Weights of a small GPT-style language model, trained from scratch on English Wikipedia: vocabulary 16384, no position embeddings.
MLP neurons of a small language model. Each row is named by its layer, matrix (up: input weights; down: output weights) and neuron, and shows model dimensions 64-159. Each number is 50 + 12 x the weight over its row's rms, rounded and kept within 0 to 99.
After each neuron's rows, "raises" lists the tokens whose logits its output raises most directly, leaving later layers aside.

L10.up860:56 52 27 66 36 67 67 22 62 53 68 38 58 53 43 53 45 11 45 50 71 57 55 47 48 52 52 50 51 52 54 58 36 57 50 49 41 50 45 40 72 56 42 59 56 60 43 43 51 39 39 75 49 41 58 66 92 61 46 40 28 51 53 42 59 39 60 38 32 59 30 48 56 48 39 52 60 48 37 44 45 32 31 60 47 47 49 56 45 43 58 61 58 45 51 36
L10.down860:41 43 67 42 72 55 29 68 36 55 40 41 52 65 34 46 55 80 32 58 43 29 58 55 46 28 53 56 44 64 46 50 51 32 58 46 68 63 50 59 46 55 49 36 38 52 52 52 64 53 71 40 42 44 47 35 16 42 67 56 56 49 36 58 57 46 42 47 58 56 77 54 61 58 62 36 39 42 56 47 53 60 67 39 44 55 58 45 48 65 41 34 42 68 61 65
raises: " and", " &", " et", " or", ","

L10.up1232:52 56 57 45 52 63 54 41 57 27 60 51 36 44 53 62 56 67 25 58 65 40 50 63 54 62 47 51 39 62 44 43 45 48 48 62 56 74 58 51 46 32 42 65 69 63 39 44 35 24 53 50 37 35 22 42 70 48 48 28 55 35 53 62 49 44 29 37 45 50 43 40 48 51 29 50 82 22 66 39 47 60 46 56 52 45 35 52 49 44 47 52 43 49 40 46
L10.down1232:52 50 59 43 44 26 48 66 42 63 72 53 60 71 51 50 47 36 51 41 41 54 58 30 49 51 37 55 45 51 55 37 30 51 51 42 30 45 69 48 52 60 43 35 41 52 09 50 51 73 33 59 41 49 53 53 39 51 66 63 49 55 46 19 55 45 51 47 67 57 51 51 45 43 60 45 50 59 25 60 51 43 59 33 64 52 64 41 58 64 47 41 58 34 65 85
raises: ".", ".\"", "\".", "aches", ".V"

L11.up652:52 58 34 54 54 32 53 32 40 62 46 38 35 56 45 62 39 56 41 38 60 38 47 49 41 48 43 50 73 45 41 40 81 61 68 35 54 51 66 23 61 57 54 51 47 46 36 38 45 44 76 40 30 50 47 68 44 76 53 81 69 44 57 44 51 51 19 54 51 54 48 59 64 39 52 46 37 70 52 53 86 55 56 51 63 58 50 57 33 28 44 47 27 23 49 50
L11.down652:66 35 60 45 32 42 38 50 67 46 53 57 58 48 66 39 47 37 61 43 52 53 66 44 54 51 53 38 40 53 53 58 39 32 11 52 45 35 54 63 26 47 60 62 55 61 77 65 61 43 51 50 48 43 41 37 50 36 44 35 33 54 51 75 50 51 50 29 58 46 58 39 41 51 31 56 71 47 58 50 44 62 29 56 56 68 38 45 53 59 63 32 86 85 68 44
raises: " championship", " Championship", " Champions", " league", " players"

L9.up963:60 68 54 66 54 58 46 33 34 40 45 39 50 66 54 38 40 48 58 55 59 36 47 66 51 45 59 49 37 42 51 39 78 49 72 45 64 34 54 37 74 52 37 46 66 47 20 46 58 39 40 49 69 47 66 69 43 58 47 47 50 55 43 37 41 38 31 45 53 31 29 70 65 65 66 57 44 57 54 59 69 50 56 47 51 46 51 68 27 30 63 78 26 34 42 48
L9.down963:50 35 41 35 50 39 43 58 63 60 47 63 56 54 49 55 67 35 67 64 37 52 62 37 50 52 32 54 52 59 44 61 24 52 37 56 35 63 42 46 16 50 62 66 37 57 84 54 53 51 53 49 32 46 18 34 62 40 60 44 34 31 49 55 57 43 62 48 41 54 63 52 51 63 51 44 56 44 36 47 51 39 34 58 38 55 53 32 83 53 28 31 70 72 47 56
raises: " players", " league", " football", " stadium", " play"

L11.up747:38 35 41 58 59 55 28 59 27 53 71 37 43 56 34 67 52 45 31 31 56 65 48 59 55 51 29 53 43 44 43 52 36 56 54 57 61 57 68 52 54 46 29 47 52 45 44 29 52 71 47 37 59 58 40 38 74 35 50 34 54 31 48 48 48 44 41 48 24 67 45 52 41 61 45 51 41 25 61 38 38 58 62 50 43 56 37 26 48 49 42 47 54 36 44 57
L11.down747:46 49 64 53 45 42 39 55 70 66 65 60 72 67 55 43 41 46 40 48 52 51 55 16 37 53 42 36 50 54 45 45 46 55 67 46 45 34 49 54 31 60 64 39 57 63 07 51 41 69 44 67 63 45 47 39 32 56 61 48 42 53 59 46 40 39 71 55 46 30 41 42 57 46 41 62 69 60 23 51 52 50 53 56 55 26 28 72 67 55 70 41 67 47 58 55
raises: ".", ".\n\n", ".\n", ".m", ".\""

L3.up333:35 55 34 29 68 43 57 43 64 58 42 55 52 33 43 52 62 55 62 48 55 53 28 57 34 68 69 36 55 62 38 47 39 60 45 36 38 46 57 59 46 70 39 47 62 49 65 49 49 57 43 49 24 62 46 50 55 46 65 65 38 37 63 52 35 59 67 63 63 45 70 46 45 33 57 43 48 47 38 33 53 81 64 41 61 69 54 39 51 52 38 58 47 57 64 71
L3.down333:70 39 68 66 47 48 52 55 46 50 53 49 48 70 49 47 52 48 46 46 40 39 72 58 68 27 36 57 55 38 42 55 64 36 72 47 52 41 45 51 65 42 56 47 66 42 40 35 48 51 67 69 75 50 57 42 43 43 41 39 70 65 41 41 65 39 28 44 41 62 51 36 60 70 40 57 47 41 45 60 56 33 34 63 39 30 38 53 53 52 59 42 60 44 46 52
raises: ":\n", ":\n\n", ")===\n", "===\n", ":"

L2.up214:45 56 53 78 66 40 49 52 46 35 33 43 65 49 48 54 43 37 48 51 67 29 39 49 36 54 51 74 35 71 59 58 65 56 49 65 32 55 25 40 52 48 49 45 48 63 38 60 48 48 49 56 33 49 49 42 58 34 58 66 48 42 44 66 59 46 58 41 40 51 47 61 66 52 24 56 63 32 52 39 37 37 39 53 58 24 45 52 39 30 43 39 61 72 45 45
L2.down214:59 33 47 41 29 64 61 41 61 50 64 46 36 53 57 49 62 57 53 54 33 76 50 52 68 45 39 25 52 27 47 40 50 45 62 23 66 58 64 57 52 50 68 63 51 46 54 34 53 44 48 62 77 66 50 37 40 52 51 43 47 69 54 34 53 36 36 65 65 39 57 41 44 37 75 60 44 62 42 57 59 55 48 43 44 80 57 55 60 57 52 42 48 49 45 44
raises: "'\n\n", "'\n", "Gls", ")\n\n", "\n\n"

L3.up37:41 68 64 47 53 57 55 44 34 44 65 46 53 57 53 54 49 40 56 45 59 39 42 62 54 52 48 46 20 38 54 23 76 48 60 33 56 21 66 50 57 46 45 50 56 43 41 50 56 59 47 44 40 48 68 54 45 32 41 67 41 50 43 49 24 44 39 59 40 48 51 57 44 32 63 47 33 57 43 46 49 56 64 59 51 32 35 59 42 37 47 71 35 31 60 63
L3.down37:62 44 44 54 45 39 35 67 57 49 35 58 50 35 42 53 55 49 51 57 36 62 48 40 35 45 49 55 80 42 47 68 27 50 22 63 33 58 34 63 28 60 63 53 33 48 62 45 55 50 40 58 50 58 30 45 49 64 53 38 54 52 63 50 71 60 55 39 50 67 40 44 54 57 43 44 61 39 49 52 46 35 33 55 58 60 64 37 61 51 51 24 61 74 32 34
raises: " Football", " teams", "ootball", " football", " league"

L3.up925:53 67 44 78 57 42 37 36 67 42 53 54 42 58 49 40 54 38 26 53 50 33 34 57 63 38 58 43 54 72 70 31 43 51 39 51 38 55 44 37 58 70 39 50 50 60 65 77 46 60 40 61 49 47 39 55 45 26 65 65 50 39 48 54 47 43 57 61 74 58 44 34 39 41 65 33 44 40 38 40 14 39 50 51 65 46 41 56 35 26 35 40 45 67 78 46
L3.down925:59 26 66 33 35 70 71 59 46 42 48 45 65 49 56 53 45 70 64 37 50 63 68 49 44 60 29 49 53 44 38 57 77 35 54 37 56 57 71 65 47 33 41 50 65 46 36 33 52 33 50 41 63 35 69 32 48 53 50 52 45 58 52 35 45 59 40 41 26 52 48 52 68 58 33 64 43 48 62 48 83 53 46 61 37 56 59 35 39 62 61 31 53 29 37 56
raises: "'\n", "]\n", "'\n\n", "\n", ".)\n"

L11.up561:62 42 68 61 70 56 41 43 70 50 41 48 37 41 57 54 51 61 43 52 36 50 84 50 45 58 43 37 47 50 42 44 71 46 60 51 66 49 27 52 80 42 56 40 50 79 47 53 36 28 59 47 29 59 60 66 68 48 48 58 56 48 70 65 60 46 47 53 56 46 57 45 63 47 29 49 49 42 46 70 32 33 53 55 62 58 51 50 48 39 59 65 59 69 49 64
L11.down561:46 52 92 44 65 41 41 66 56 44 69 52 43 52 53 35 59 48 52 57 39 62 55 34 44 66 54 38 40 60 45 38 27 57 49 62 58 33 75 38 53 33 43 41 59 37 69 45 45 48 44 50 52 64 65 21 44 37 52 51 60 65 49 71 60 47 57 52 45 41 49 41 65 57 62 51 59 46 57 42 51 57 59 41 49 62 50 51 37 41 68 61 54 46 55 48
raises: " expressed", " decided", " described", " argued", " explained"

L11.up822:51 51 41 56 48 50 64 42 62 47 25 44 51 32 47 39 26 65 76 71 44 38 50 51 49 53 65 62 58 52 77 33 63 54 51 49 50 27 31 58 37 47 68 65 47 60 59 44 64 34 54 60 56 37 79 61 43 38 38 71 58 70 57 60 48 60 62 67 48 34 67 53 44 25 48 57 38 54 51 71 79 44 31 43 53 78 71 54 46 42 59 46 55 42 30 35
L11.down822:48 46 61 42 47 49 42 60 42 41 70 52 75 48 58 59 52 41 33 38 60 62 66 43 54 57 40 35 50 37 45 50 39 43 47 51 54 68 73 54 69 44 40 45 51 55 44 59 41 58 38 34 49 58 34 54 43 59 58 42 40 39 48 42 63 63 51 46 40 61 55 51 55 46 40 35 54 47 55 37 14 48 59 38 51 32 30 42 56 76 51 64 50 52 69 82
raises: ".", ".m", ".R", ".g", ".G"